Weights of a small GPT-style language model, trained from scratch on English Wikipedia: 13 layers, capped logits.
MLP neurons of a small language model. Each row is named by its layer, matrix (up: input weights) and neuron, and shows model dimensions 48-175. Each number is 128 + 32 x the weight over its row's rms, rounded and kept within 0 to 255.
After each neuron's rows, "fires after" lists the tokens most often just before its 100 highest values on Wikipedia text that the model never trained on. A number after a token or word is its count.

L8.up192 [ 84 109 109 112 100 137 159 139 131 159 187  99 128 156 143 159 107 149 158 143  95 134 148 120  86 144  99 130 122  91 125  16  60 181 187  99 133 130 104 107 148 131  85 142 131 132 128 103 115 115 122 153  83 138 139 146 178 113 134  84 121 147 134 114  70 144 162 146 103 133 120 111 128 155  79  46 129 151 136 106 178 162 149 204  69  88 100 101 149 110 179 140 109 131 133 146 163 132 155 159 146 155 145 182 136 161 134 112 143 164 132 163 131 115 144 127 156 195 131 102 172 174 164 145  85 128  96  79]
fires after: " " 45, " b" 17, " mi" 7, " sp" 4

L10.up818 [126 120 190 148 135 114 154 145 143 119 168 133 130 140  73 130 160 140 131 142 186 135 109  96 135 112 167  99 149  90  84 150 159 185 146 109 123 141 149 135 104 114 125  81 151 121 123  90  86  73 122  98 145 145 137  64 158 140  97 125 139 140 150 123 140  89 145 132 182  74  93 129  75 128 118 152 116 148 121  68 176 187 117 114 142 168 170  92 128  99 138 109  90  71  57 110 108 139  75 132 151 108 173 132  80  88 198 129 174 169  80 185 148 153 156 129 164 152 143 162 191 101 142 155  96 147 142  52]
fires after: " " 35, " w" 6, " W" 5, " L" 5, " was" 5, " S" 4

L5.up244 [129  77 179 118 136 103 151 153 134 105 135 166 144 139 154 145 154 132 147 142 139 126  98 112 107 117 182 164 130 140 147 106 159 160 117 120 149 132 138  98 107 141 147 110 167  87 125 127 130 116 138 116 141 117  96 152 100 133 155 158 145 110 134 142 169 172 165 125 160 131 159 141 111 107 177 128 110 124 106 101 130 116  93  47 155 212 109 101 186  98 184 106 110 135 140  76 100 204 128  87 128 166 102 171 138 132 110 151 223 154 134 160 134 155 174 127 177 142 108 141  98 196 110 111 101 119 114 141]
fires after: " " 77, " (" 16

L10.up875 [116 144 162  74 149 135 147 132 162 116 150 122 144 144 110 185 126  99  86 166 103  84 153 137 127 134 115 171 150 148 124  69 107  89 156  65 131 165  58 149 115 118  93 108 135  87 133 169 124 106 154 130 151 117 138 117 187 164  91 188 172 127 167 159 132 184 107 123 119 164 155 149 118 104 107 101 145 124 112 137 122 163  83  76  90  66 115 112 108 120  88 116 136 110 132 160  84 107 158 163 102 133 166 151 121 147  99 169 108 108 122  98  97  95 111 123 207 131 187  66 165 112 164 161  62  77 110 156]
fires after: " |" 18, " T" 14, " B" 7, " Al" 7, "|" 7, "-" 6

L8.up692 [148  75 104 192  95 202 129 119 122 112 121 162 100 118  93 107 120 129 102 125 153 171 102 140 144 103 204 133 148 111 129  89 162 118 143 102 110 128 179 113  68 130  51 114 140  58 151 144  84 128 147 176  77 104 152  92  99   9 125 105 105 149 148 134 108 118 111 138  70 152 126 135  94 109  96 111  99 133 193 139 107 134 149 110 102  55 202  77  74 130 112 146 128 158  88  77  87  97 162 188 134 140 119 166 129 123 143 106 165 105 189 144 109 157 140 141 133 122 109 178 169  94  87 126 109 119 179  71]
fires after: " A" 14, " a" 14, "C" 11, "A" 7, "k" 5

L8.up965 [164 171 170 109 151 116 131 136 113  79 199 119 137 152  91 157 122 118 146 168 147 188  99  84 129 164 135  93 126 177 144  93  94 130 176  97 121  96 104  59 174 142 126 122 104 100 148  97 153 122 129 121 124 129 125  71 138 130 173 120  85 111 117 125  95 151 151 163 102  92 133 144 137 191 101  82 151 130 113 117 157 128  73  93  50 131 113 157 144 148 132 217 133 157 169 168 150 141  82 126 178 112 110 165  61 128 132 159 158 172  34 133  73  85 127 143 114  40 144 125 109 100 146 142 162 140 148  88]
fires after: " dis" 14, "c" 13, " re" 11, " " 10, "com" 8, "te" 7

L3.up935 [134 177 153 138 119 126 176 112  93 128 152 108 156 129 164 177 134 128 200 124 150 142 119 151 132 114 136 155 125 186 137 123 123 118 167 122 144 118 121 161 205 207 103 104 115 197 125 112 129 144 140 131 121 137 164 122 191 126 131 170 116 127  96  59 179 127 159 134  81  99  86 122 125 130 158 119 112 108 134 190 128 135 122 164 129 128 116 129 148 115 189 127 167 141 126 149 142 109 108 143  73 117 137  95 156 182 144 116 136 116 156 166 132 114 123 113 166 167 159 148 111 126 102 176  68 150 146 112]
fires after: "," 46, " and" 12, "\n" 6, ")" 5

L4.up158 [114 130 104 108 119 192 143 109  85 102 157 183 100 105 125 131 129 126 112 153 135 152 151 143 112 160 157 162 126 162 126  80 131  81 144 173 188 188 140 134  63 132  74 131 112  81 160  82 166 142 112 106 110 108  78 100  89 147 109 137 202 105  92 140 119 128 129 115 151 114 129 129 139 141 138 122 138 111 111  71 114  72 107 115 151  80 149 225 168 111 152 155 121 146 167  74  87  94 160 128 187  89 122 129  83  58 145 124 164 150 145 171 133 126 121 168 163 131 120 145 139 182  86 173 133 132 152 108]
fires after: " " 43, "-" 20, " the" 4

L3.up395 [136 164 138 103 144  94 130 110 158  85 117  89 149 120 179 152 141 144 116 150 133 153 171 127 168  90 148 121 121  82 178 116 114 100 164  56 122 187  98 151 126  75 131 120 132 221 134  83 132 110 133 166 158 143 128 150 168 160 163 104 191 102 160 146 145 141 117 148 144 117 181 154  99  52  78 162  87 188 139  26 133 142  94  70 110 143 136 168 177 164 120 135 181 140 117  92 165 170 150 107 124 101 142 110 141 192 101 160 139  90 129 101 123 156 106 106 199 109 146 147 120 107 184 138 132 155 145  99]
fires after: "\n" 57, "|" 16, "==" 7, " " 4

L10.up362 [133 144 190  82 156 134 115  73  82 136 188 171 176 124 141 129 122 145 129 130 147 111 133  94 119 106 128 119 151 166 167 183  44 187  95 115  87 170 126  95  86 104 154 122 144 123 139 117 155 160 106 114 131 168 164 119 163 146 145  24 111 183 152 122 101 120 114 172 168  78 103 125 116 109 108 144 158 109  93 149 152  95  91  83 101 104 108  95 133 123 112 157 120 134  98 152  83 139 130  60 156 162 161 109 112 163  91 156 148 133 182 120 115 121 141 148 116  50 161 130  99 110 176 100 112  98 174 125]
fires after: " re" 31, " E" 15, " se" 6, " at" 5

L5.up945 [159 173 138 100  85 164 114 108  52 118 121 144 145 108 126 127 137  74  93 157 116 150 162 110 118 137 142  97 172  20  78 140 161  92 160 110  81 147  80 101  53  98  98 137 165 117 141 133  87 155 197 105 145 117 176 121  80 120 110 124 140 173 134 141 136  84 114 178 132 162 125 158 128 140 121 169 155 158 126 158 137 100 122  90 109 131 164 108  93 135 166 172 157 131 140 160 136 108 113 122 229  82 109  75  85 151 129 182  97  94  88 121  86 185 117 145 113  61 129 159 138 155 126  94 125 212 143  98]
fires after: " the" 24, " The" 13, "The" 6, " United" 4, "'" 4

L10.up153 [150 119 141 114 102 124 139 129  85 173 146 108 167 122  91 104 194  68 143 124 174  74  91 114 165 137 142 172 115 157 123 111 155  89 120 158 143  76 108  86 119  55 154  56 144 129 120 103 131 119 119  61 134 149  36  73 102 124 120 153 124 129 110 124 154  82 124 166 140  96 137  86 159 123  86 119  82 143 104 148 127 180 212  95 113 100 134  96 129 154 159 167 160 136  81 175 167 121 118 134 146 173 113 123 147 159 202  97 133 144 141  95 152 185 119  94 126  56 187 189  74 100  96 107 105 158 155 149]
fires after: " con" 22, " pro" 19, " Con" 6, "us" 5, "is" 4, "ri" 4

L8.up378 [193  82 128  63 125 144 127 120 100  93 104 146 140 134 113  79 100 113 145 143  94  87 108 126  83  98 110 154 155 123 115  94 190 140 126 118 103 140 123 149 151  90 130  82  97 116 100 109 137 109 112 111 162 147 128 208  87 123 139 163 146 125 179 119  89 132 153 144  65 152 103 154 156 201  75 103 137 170 152 206  87 114 134  77 135  70  94 152 108  61 136  84 201  60 174 116 182 116 165 170 171 177  90 207 155 206 100 123 142 129 148 133 115 180 115 167 188 161 202 146 124 142 146 154 122 135  82  76]
fires after: " (" 15, " |" 15, "\n" 14, "-" 9, " " 5, "s" 4

L8.up973 [193 164  95  84  89 156 134  97 109 164 146 166 106 162 125 103 164 106 100 140 171 191  77 100  92  58 162 168 210 102 113 176 112 124 124 127 103 114  47  84 128  85 141 149 132 159 124 121 203 134 115 100 134 219 101 168 120 139 163 145 133 126 162 156 169  99  80 111 167 132 119  96  96 121 118  94 207 148  60 121 129 137 137  89 115 140 106 117 129 128 139 118 147 153 136  87 115 116 121 114 120 131 141 187  87 115 139 183 132 148 105 144 142 103 132 205 105 116 134 133  87 166 141  86  80 152 122  94]
fires after: " Re" 21, "ur" 10, " E" 10, " Com" 6, " M" 6, " S" 5

L8.up202 [107 123 158 128 110 148 117 130 126 118 174 158  97 154 119 117 134  71  91 182 209 140 147 165  74  82 177  98 122  91 119 127  87  85 142  84 125 103 141  79 171 137 105 115 126 138 125 198 109 143 201  62 194 114  75 135 127 146 128  99 112 152 122 181 143 181 177 151 115 111 130  90 123 147 132 113 129 118 124 119  94 128 111  84  99 141 137 121  81 153 158 171 109 133 142 144 124 141  81 103 149 135 137 113 145 118 103 160 205 184 117  96  80 147 174 127 151  49 140 139 140 133  77 112  80  95 107 106]
fires after: " " 15, "-" 13, " C" 13, "c" 11, " st" 10, " c" 6

L8.up684 [105 138 124 128 199 104 169 115  91 132 161 190 104 130 120 133 152 150 122 123 175 128 134 133  90 146 129 144 150 145 154 118 181 153 112 117 122 121 122 136 124 177 140  71 127 135  43 104 128  92 120 115 135 122 145  79 125 196 178  90 152 108 148 149 107 138 121 134  97 121  37  73 190 172 141 116 117  93 126 110 155  93 124 120  93 108  83 219 129 126 122 147 108  75  88 133 109 110 139 168 147 114 162 113 131  85 173 171 110 205 133 132 121 129  88 157 150 149 132 147 105 106 170 146 118 119 112 133]
fires after: " " 37, "/" 16, ":" 8, "{" 7, "-" 5, " /" 4

L10.up930 [140 120 141  81 112 117  95 112  93 160 114 223 139 101  80 147 113 128 146 138 164  86  94 171 212 159 163 123 192 108 117  98 103  98 118 197  80 124  99 139  76 108  86 157 122 104 124 112 107 104 147 106 117  94 102 146 174 135  58 131 206 158 125 126 123 135 164 118 120 115 106 136 163 127 124  66 160 152  81 154  99 127 132 107 107 116 128 126  87  24 180  96 109 105 158  70  57 143  93 139 117 176 150 172 144 129  72 143 135  94 158 113 138 103 172 123 199 155 108 155 144 105 131 152 112  83 144  82]
fires after: " " 21, "al" 15, " Al" 12, " T" 9, " E" 6

L4.up397 [172 116 138 171 127 165 136 135 120 111  90 158 113 148 153 140 125 128 107 146  52  74 138 166 110 166 111 135 110  76 126  86 121 122 118 127 100 144 114  99 120 152 125 114 142 123 118 107  60 137 194  83 106 124 119 147 140  78 125 128 100 130  99 153  95 170 205 109 146 123 145 197 142 133 118 136 129 145 125 136 106 167 119  99 107 119  96 151 131  98 128 167 119 138 171  76 130 181  93  83 152 163  88 136 115 109 114 119 143 165 127  90 154 196 144 115 172  89  62  89 122 134 144 152 115 172 168 217]
fires after: " " 35, " (" 6, " run" 5, "%" 5

L8.up76 [116  95 129 135 160 121 137 131  77  85 141 116 156 147  87 205 126 145  67 174 137 158 135 149 111 110 165 173 178 114 117  96 171 116  90 128 127 119 117  91 117 151 138  61 146 129  86 136  80 116 136 129 173 103 119 137 157 122 188 111 166 162 176 153 128 170 150 104 130  82 121 113 154 122 146 148 117 113 109 129  75 187 115 115  75 142 112 137 116 100 138  89 167 167 130 164 128 136 153 116 105 118 148 108 131 172 123 105 170 113 146 118  93 126 136 210 235 186 145 122 145 153  93 136 133 112 144 124]
fires after: " " 43, "," 27, "$" 5, "°" 5, "/" 4

L4.up1145 [122 122 162 135 150 177 153 156 108 155 161 133 153 113 168 162 141 132 125 153 100 103  85 178 124 132 137 163 130  92 205 145 129 107 129  78 138 110 106 127 184 103 136 144 129 187 148  78 132  89 145 116  79 147 165 171 143  77 126  78 129 135 129 140 123 109 191 107  76 128 141 158  80  68  91 158 141 155 136  72 113 135 143 137 124 165 133 144 159 123 118 121 126 131 133 160 121 103 109  68 157 151 126 190 189 169 114  54 178  95  45 133  81 168 141 121 181 182 143 147  99 129 164 115 149 151 135 176]
fires after: "\n" 38, "," 16, "%" 10, " were" 6, "ed" 5

L8.up264 [107 128 145 190  75 169 156 117 130 107 104 138 175 137  98 106 122  98 100 133 129 149 145 174 162  91 139 147  93 113 156 123 113  54 141  84 134 131 108 118 140 143  63 158 110 154 148 132 151 119 152  79 108 133 116 135 152 103 111  83 118 186 105  94 179 105 103 132 108 122  77  88 131  88 138 102 123 106  73 108 149 146  88 154 155 118 138 151 182 139 139 131  76 128 157  95 109  96 106  49 154 130 118 164 161  99 142 143 154 107 170 138 124 115 114 105 166  57 167 136 140  96 119 136  60 117 157 140]
fires after: " de" 16, " Ro" 14, "ru" 13, "re" 7, " De" 7, " re" 6

L10.up777 [141 167  80 109 109 160 146  86 123 104 131 139  94 111  66 124 100 120 117 192 133 139  93 110 140  98 140  90 195 189 155 109 131  66 157 114 173 153 130 108 113 120 144 130 106 176 169 148 139 203 108 115 134 139  98 114 134  80 133 100 134 119  68 165 103 123 138 155  80 113 168 126 109 114 129 129 121 129 141 132 151 136 134  93 129 134 176 174 207  99 184 157 109 151  77  97  87 163 166 179 154 102 155 182  92  62 119 103 180  68 154 144  80 137  98 152 159 149 120 177 195 144 130 101 133 153 108 100]
fires after: " " 22, " T" 11, " b" 6, " a" 6, " B" 5, " A" 5

L8.up660 [132 146 149 155  95  70 140  35  90 117 175 139 118 176 124 170 115 130 106 132  83 137 141 169 136 110 122  58 130  99 112  47 170  72 108 144 157 171 142 136 158  98  74  65 169  99  36 105 114 126 145  97  95 164 157 129  85 110 120 160 186 105 161 166 103 145 160  86  90 137 194 163 147  88 136  98 180 162  95 156 130 148 101 112  54 149 176 104 111 133 118 130  90 135 111 158 164  36 128  99 134 114 118  85 115 138 115 142 121  81 159 101 176 108 145 189 124 128  87 146  81  97  83 114 153 148 134 103]
fires after: "th" 16, " C" 15, " U" 12, " North" 7, "A" 7, " M" 6

L8.up11 [102 138 120 103 110 104 185 139 140 100 122 138 201  96 102 133 125 109 147 149 126 130  84 126 101 103 135  71  73 131 177 104 143  70 115 130 138 200 108  94 112 119 112 103  71  60 108 152  94 130 137  55 150 101 133 129 105 105  94 146 140 161 114 102 124  57 147 141  77 133 124 105 101 123 153  72 140 187  32 156 126 126 139 108 120 155 121 105 125 126 174 107 127 148 127  88 213 123 172 139 209 156 133 156 136 134 138 183 141 157 165 176 133  55 185 144 122 181 131 156 130 144 121  96  68  69 157 127]
fires after: "y" 54, "hy" 15, " I" 13, "ty" 6

L8.up53 [117 148 146 118 102 207 174 164 128  68 165 113 130 132 179 165 186 147  72 134 154 216 141 156 155  78  95 101 113 132 136 115 190 173 162 126 109 117 140 124 108  95  98 144 158 154 179 137 131 112 121  73 163 138 110 120 128 139 100 173 186 130 147 117 140 134 141 157 178 150  87  93  93 144  55 137 121 154 151 133  93 127  98 104 159  76 147 137 123 145 183 139 169 120 146 120 124 142 133  94 103  94 154 166 116 103 175 140 140 238 101 181 138 132 144 137 173 163 171 194 115 116  90 176 105  94 206 114]
fires after: " re" 20, "-" 13, "s" 11, "f" 7, "re" 6, "our" 4

L5.up656 [134  73 127 142 126 154 162 137 135  96 131 135 106 149 142 147 102 120 185 154 110  88  74 162 129 144 111 128 164 161 128 128 129 122 113 117 164 164 123 154 138  85 125  99 118 102 160 103  76 184 110 142 132 129 156 181 134  48  95 101 141 132 143 148  95 136 145 173 156 163 125  94  86 102 162 140 103 153 184 103 147 131 162 132  76 100  88 104 124 138 184 154 154 106  75 147 114 159 109 115 159 181  95 166 122 188  70 119 131 172 186 103 121 152 129 117 129 159 142 161 147 115 166 142 132 129 161  82]
fires after: " " 30, "," 21, " be" 6

L5.up924 [137 120 165 185 106 151 168 142  94 144 175 109 156 120 185 108 108 147 171 175 142 100 103 171 157 135 171 155 186 136 166  70 137  72 121  86 125 131 116 127 114 137 130  82  85 158 148  81  67 128 153 110 135 146  78 133 179  90 125 111 139 118  76  86 129 176 193 136 111 122 116 131 146 110 112 162 139 159  43 135 130 204 115 162  82 163 136 154 117 110 158 126 184 125 146 114 135  73 101 123 174 170 100 128 124 111 105 151 160 126 177 124 119 166 127 130 149 127 146 180 130  49 169 178  77 124  96 119]
fires after: " one" 28, "," 11, "%" 10, " were" 6, " and" 5, " years" 4

L4.up798 [144 184 190 134 115 132 133 108 110 102 145 151 109 118 179 176 121 133 139 140 114 132 143 114 152 134  84 159 179 111 132 128 168  87  86  98 132 152  95 138 143 118  74 121 107 182 143  58  89 107 185 111  65 126 105 110 109  97 147  96 180 123 112 172  64 119 202 144  95 146 149 115 144 109  97 126 145 199 115 113 110 141 124  96 102 167  98 126 150  95 150 173 171 145 135 123 162 104 129 103 158 162  61 117 160 182 123 122 132 146 119 153  96 173 125 109 117 140 123 163 135 148 209 142 139 161 116 172]
fires after: "\n" 42, "%" 11, " were" 6

L8.up680 [122 139 129  86 143 118 162  95 167 107 180 158  94 100 146 194  79 189  83 140 125 119  97 193 196 120  93 133 179 137 140  57 123 100 122  97 169 166  77 139 179 145 135  90 125 139 135 146  80 136 124 106 151 180 152 108 131 107 152 161 200 139 131  80 110 168 110 129  50 176 134  67 154 143 131 107 123 181 122  91 171  92 100  76 120 101  95 168 110 201 198 153 165  86  86  70  63 100 122 133 125 178 157 135 133 159 106 123 133 200 188 166  70 108 124 134 185 124 137 141 114 145  94 134  98  84 102  99]
fires after: "," 30, " that" 12, " K" 11, "k" 8

L8.up232 [ 83 118 100  92 129 117 166 117 114 149 167 141  89  67 148  93 171  95 171 174 115 184 107 174  90 146 131 126 116 114 160 106 144 168 116 102 173 156 141  88 111 144  86  53 116 141 112 148 144 138 115 133 136 144 146 103 157 147 132 133 122 158 201 148 120 116  93 196 120  77 118 109 137 150 106 138 150 112 153 164 146 163 176 112 114  80 139  96 129 143 116 140 119 100 116 128 147 129 109 123 136 153 188 176  80 125 154 106 137 142 163  94 125 170 108 146 108 108 119 123  62 108  25 110 129  80 137 140]
fires after: "-" 22, "c" 14, "ed" 12, "ur" 12, "ic" 7, "di" 5

L10.up603 [ 77 160 160 151 144 205 120 162 106 116 119 141 135 174 104 162  79 108 167 118 135 112  94 178 144 120 140 127 116 158 117 126 104 108 165 136 114  96  68 162 113 149 136 150  86 130 141  99 134 161 103 137 117 112 144 104 138 128 128 156  78 126 136  96 136 171 102 101 129 132  85 138 109 176 101  44 148 140 121 168 131  80  95 143 137 160 113 154 129 141  91 100 172 144 148 121  91 186  73 176 170  41 181 170 144 129 138 134 175 193 108 136  80 105 190 156 195 151 102 139 112  81 133 110 143 106 148 138]
fires after: " " 26, "ad" 10, " re" 8, " as" 7, " A" 6, " G" 6

L10.up512 [193 108  87 142 147 163 169 148 116 132 114  93  78 132 128 179 134 116  97 140 109 112 147 103 167 186 135 116 156 120 141 145 120 156 105 135 206 156  63 119 105  73  90 139 105 138  95 134 133 168 185  74 170 145 155 120 135   4  84  81 144 170 154  65 123 109 149 129 106 130  37  87 135 154  94 124 112 156 111 152 177 136 101 136 134  86 113 150  99 104 191 127 192 146  84 159 168 208 107 161  94 178 113 168  94 138 128 105 157 152 119 171 156 107 165 114 161 128 157 137 137 120 114 131 109  66 109 147]
fires after: " d" 17, "d" 11, " be" 7, " la" 7, " D" 6, " He" 6

L8.up216 [197  86 127 152  59 126 136 162 133 123 111 134 134 161 171 111  64  47 197 176  75 119 111 147 118 122 122 129 136 164 132 122 111 143  80 176 159 158 157 175  37 160 120  96 174 137  75 117 126 124 136  96 118 111 142 192 107 137 122 158 108 146 180 148 122 115  79 177  91 119  92 164  96 105  90  94 119 115 123 164 149 121 124 125 149 113  88 108 151 126 130 116  83 142 122 159 149 122 175  93 125  88 123 148 116 212 135 140 169 127 201 115 152 163 107 136 174 121 154 192  76 124 151 107  75 135 178 148]
fires after: "s" 25, "ing" 13, "S" 8, " " 7, " S" 6

L8.up1091 [172 130 125  43 109 111 142 151 119  99 168 186 145 126 145 138 114 142  92 144 130 123  79 164  89  54 192 111 139 174 110 109 167 111 175  75 131 115  75 114 112 101  76 134 128 165 111 157 102 124 220 137 154 127 126 165  82 124  56  98 122 148 170 173  57 150 155 208 143 141 129 141 158 126  64 136 130 151 134 120 111  68 153 122 145 149 181 106 120 158 130 133  99  89 134 107 125 114 121 109 113 174 114 116  59 104  83 151 126 111 137  92 112 154 148 202 111 119  91 125 153 112  95  98 103 138 171 105]
fires after: " U" 43, "or" 13, "ar" 11, "U" 7, " United" 7, " Bur" 4

L5.up66 [125 177 100 136 167 116 122  96 140  77 109 161 146 136 154 171 138 155 135 131  98  84 190 125 166 122 124 101 134 126 122 143  87  96 158 153 115 134 110 125 125 165  80 127  88  98  80  91 152 123 133  85 116 104 120  84 120 169 133 117 184 129 133 109 136  96 111 189 129  93 118  99 118 158 131 156 139 209 141 130 161 120 155 102 165 143  75 135 161  91 166 156  99 115 122 110 151 133 175 143 109 165 169  71 107 112 156 168  97 137 179 108 105 114 102 134 133 132 141 105 124 176 139 157  95 143 193 171]
fires after: ":" 51, " " 16, "." 4

L8.up377 [196 160 100 107 139 112 121 157  72  99  64 146  67  58 135 113 129  89 186 197 124 123  74 158 157  94 131 122  92 107 165 149 143 152 131 133 163 136 121  98 138  80  98  89 118 145 141 125 119 133 161 108 161 123  84  56 158 114 142 169 151 141 140 171  91 129 183 143 106  53 140 132 116 148  76 142 185 106 131 136 102 104 138  34 135  75 129  95  74 119 122 165 129 157 163 189 144 145 181  65 145 183  94 106 165 102 147 126 180 214 125 102 118 133 117 106  61  67 144 168 111 196  73 188 121 150 148 173]
fires after: "c" 16, "oc" 11, "ic" 8, "par" 8, " con" 7, " Con" 5

L8.up647 [179 125 119 131 107 156 100 118  96 153 128  70 141 158 136 168 119  72 164 167 186 100 161  93 171 138 144 109  79 146 191 164 111 137 142 109 153 126 123 128 138  65  94 160  96 109 110 104 178 106 190 112  91 148  34 103 123  99 139 158 145 148 145 179 132  93 173 130 139 143 132 116 133 155 140 108 141 118 118 101 107  98 146  91 109  63 101 136 102 166 108 159 171 151 164 124 190 111 144 112 134 134 119 144 159 131 147 148 157 152 118 157 124 130 169 124  83 118 123  99  80 116 151 127 135  88 145  85]
fires after: " con" 17, "te" 12, "tri" 8, " Con" 5, "er" 5, "it" 5

L5.up763 [ 84 145 110  76 120 155 162 118 107 182 166 167 165  97 168 150 187 121 127 146  81 168 124 109 134  81 170 104 207 119  72  89 152  64 151 204 125 148 123 163 106 120  80 111 165 151 142 108 117  78 182 136  91 171 174 103 161  92 111 161 176 117 143 173 131 118 126 120 111 144 159 171 132  71 143 154 149  70 141 120 102 117 143  93 107 109 193 122 132 185 182 123  73 105 148 173 128 101 172 136 206 145 102 109  72  99 126 183  97 119 149  81  80 149 172 163 132 144 129 134 182 125  73  89 151 168 165 159]
fires after: " the" 24, " U" 8, " United" 8, " No" 7, " C" 7, " Ca" 5

L8.up741 [118 130 151  90 141 142 175 160 117 146 151 101 121 187 164  79  94 126 205 135 135 133  92 147 104  84 187 109 140 155 113 127 124 177 122 160 148 150 120 129 149 195 137 131  65 111  73 128 198 127 132 109 114 158 161 114 132 125 163 105 146 121 127  69  79 145 144 130  80 118  79 101 110 143 101 131 159 115 100 164 102 140 169 106 156 119 219 149  59  99 109 145  57 164 115 205 108 107 126 122 203 193  95 133 140 141 101 150 131 124 128 150 168 124 114 121 116 138  93 107  84  91 124 118 127 166 169  88]
fires after: " |" 99

L8.up561 [ 96 144 153 116 150 138 164  92  99  73 124 160 104 131 116 161  80  94 141 159 109 135 131 151 142 144 153 123 176 145 159 104 142 104 151  66 153 105 102 144 188 103 138 123 123 152 147  80 123 104 126  88 138 149  94  91 178 156 188 103 136 132 104 138 146 131 135 116 141 145 163 122 120  89 137 132 119 152 108 125 138 116  95  77  70 160 124 107 171 148 134 126 125 135 111 111 198  78 160  34 117 150 137 144 140 145  97 100 194 153 147 132  67  83 143 139 195 169 151 115 150 122 156  91 114  51 112 115]
fires after: "." 25, "\n" 25, " " 16, "," 13, "==" 5

L10.up58 [149 155 186 120  69 146 124 126  89 112 106 125 105 158 172 188 166 175 102 136 144 103 165 137 150 152 144 133 118 101 155 145  86 125 117  56 136 112 108  88 131 124 106 130 170  98 146 152 119 185 186 101 127  90  74 131 133  84 137 134 146 128 121 158 188 146 104 104 118 127  70  75 169 174 107  93 137  93 117  94 117 103 114 161  87 175 151 158  92 178 188 139 113 113 109 116  99 119  76 110  95 107  96 169 148  39  97  96 143 120 124 155 136 104 121 126 203 163 156 139 103 183  77 135 121 113 204 121]
fires after: " " 23, " re" 14, "fu" 6, "s" 5, " de" 5, " Na" 4

L8.up602 [166  81 127  70 111 141 168 121 115  69 126 185 122 101  94 163  83 133 138 183  99 131  82 122 142 117 152 122 108 116 101 154 159  96  96 111 101 195  47  75 118 164  99 134 113  96 120 182 142 135 128  80 127 136 162 136 104 104 106 104 109 124  96  90 156 137 107  94 132 161 103 136 106  76 181 116 139 191 125 120 121 133 171 107 159 166 152 131 134 165 185 108 142  58  39  77  89 171 132  87 161  91 124 143 116 150  61 155 168 127 155 168 143 110 138 110 139 119 171 130  80 147 133  91  80 101 114 186]
fires after: "'" 19, " I" 13, "hy" 13, "y" 8, "I" 6

L8.up792 [106 124 133 119 144 149 161 130 126  82 141 144 117 163 204 149 165 114 117 176 112  69 110 186 179  99 129 145 225 135 126 116 133  90  79 116  96 139 100 107 114  67  79 161 147 174 113 123 114 126 122 121 143 133 148 183 154  93  87 142 145 102 158 127 140 140 152 169 126 145  67 122  89 136 113 126 120 220 148 152 101 129 149 117 121 120  96 109 111  75  82 133 155 120 113 133 143  98 179 174  97 180  51 132 101 199 125 163 109 168 162 129  51 150 140 173 152 162 130 146  73 110 155 156 111 122 110  78]
fires after: "\n" 52, ")" 13, " (" 5, ";" 4

L5.up577 [ 86 117  94 111 137 144 157 122 137 101 197 143 126 125 137 135 149  71 178 127  48 123  90 114 100 118 179 149 106 120 151  70 115 112 139  52 156  74 159 167  82 106 113 126 118 111 130  99 199 103 120 128 105 143 134 104 172 159 173 101 166 131 121 111 133 183 192 113 128  97 147 163 147 121 175 159 121 107  93  75 126 127 133 115 137 115 127 119 171  78 143 141 146 123 135 109 131 111  93 113 174 155 133 165 160 116 103  98 169 184  97 151 157 164 161 149 127 159  91  84 129 159 113 108 161 111  90 116]
fires after: " " 57, " out" 8, "." 4, "s" 4

L5.up998 [134  95 142 104 157 157 122 138 104  74 167 115 144 148 169 154 104 153 150 143 157 109 125 129 124 136 129 153 190  85 182  99 134  83 166  37 136 159  99 145 147 111 112 134 119 224 104 127 156 107 151 171 143 137  82 142 140  30 153  24 139 131 202 110 156 169 129 159  80 138 122 128 142 116 146 112 103 153 189 128 124 144 105 135 126 111 152 127 114  68 137 115 157 166  80  91 138  95 103 150 143 144  81 135 135 152 139 102 172 113 161 130  57 171 131 101 178 159 141 164  98  81 195 132  77  97 110 111]
fires after: " |" 39, "|" 28, "-" 17, ";" 4

L8.up207 [135  82 154 100 111 172 151 133 150 126  87 109 156 122 112 140 172 149 134 163 139  75 150  95 160 161 132 127 146  75 104 104 143  94 181  97 162 144 157 120 157 119 128 109 131 132 124 114 127  76 105 128  87 193  56 137 139 108 170 153 167 107 120  85 170  86 138 149 117  81 122 102 122 164 103 128 132 127 106 102 134 143  95 109 123 100 170  46  85 116 176 194  73 142 146 116 155 105 101  89 140 157  66 195 129 107 139 139 103 165 146  93 148 163 156 148 156 128 177 127  72 105 140 153 144  70 176 124]
fires after: "n" 14, " con" 12, " Con" 10, " Pe" 8, " pro" 7

L5.up864 [156 100 152 123 139 111 127 125  96 167 202 155  98 172 143 117 119  90 172 161 109 107  63 159  85 127 114 136 109  58 103 134 119 107 170  73 118 101 147 153 126 132  94 108 119 122 145 109 132 157 148  88 149 148 104 177  93 121 130 122 141 121 106 112 114 141 222  87 107 110 140 144 157 137 119 110 130 105 130  68 110 147  69  52 101 184 137 122 189 178 176 141 127 146 134  86 159 157  93 124 161 146  90 141 125 106 100  75 158 194 139 143 137 118 131 127 178  88  93 130  91 166 144 173  91 162 124 130]
fires after: " " 56, " (" 15, " a" 5, " \"" 4, " the" 4, " in" 4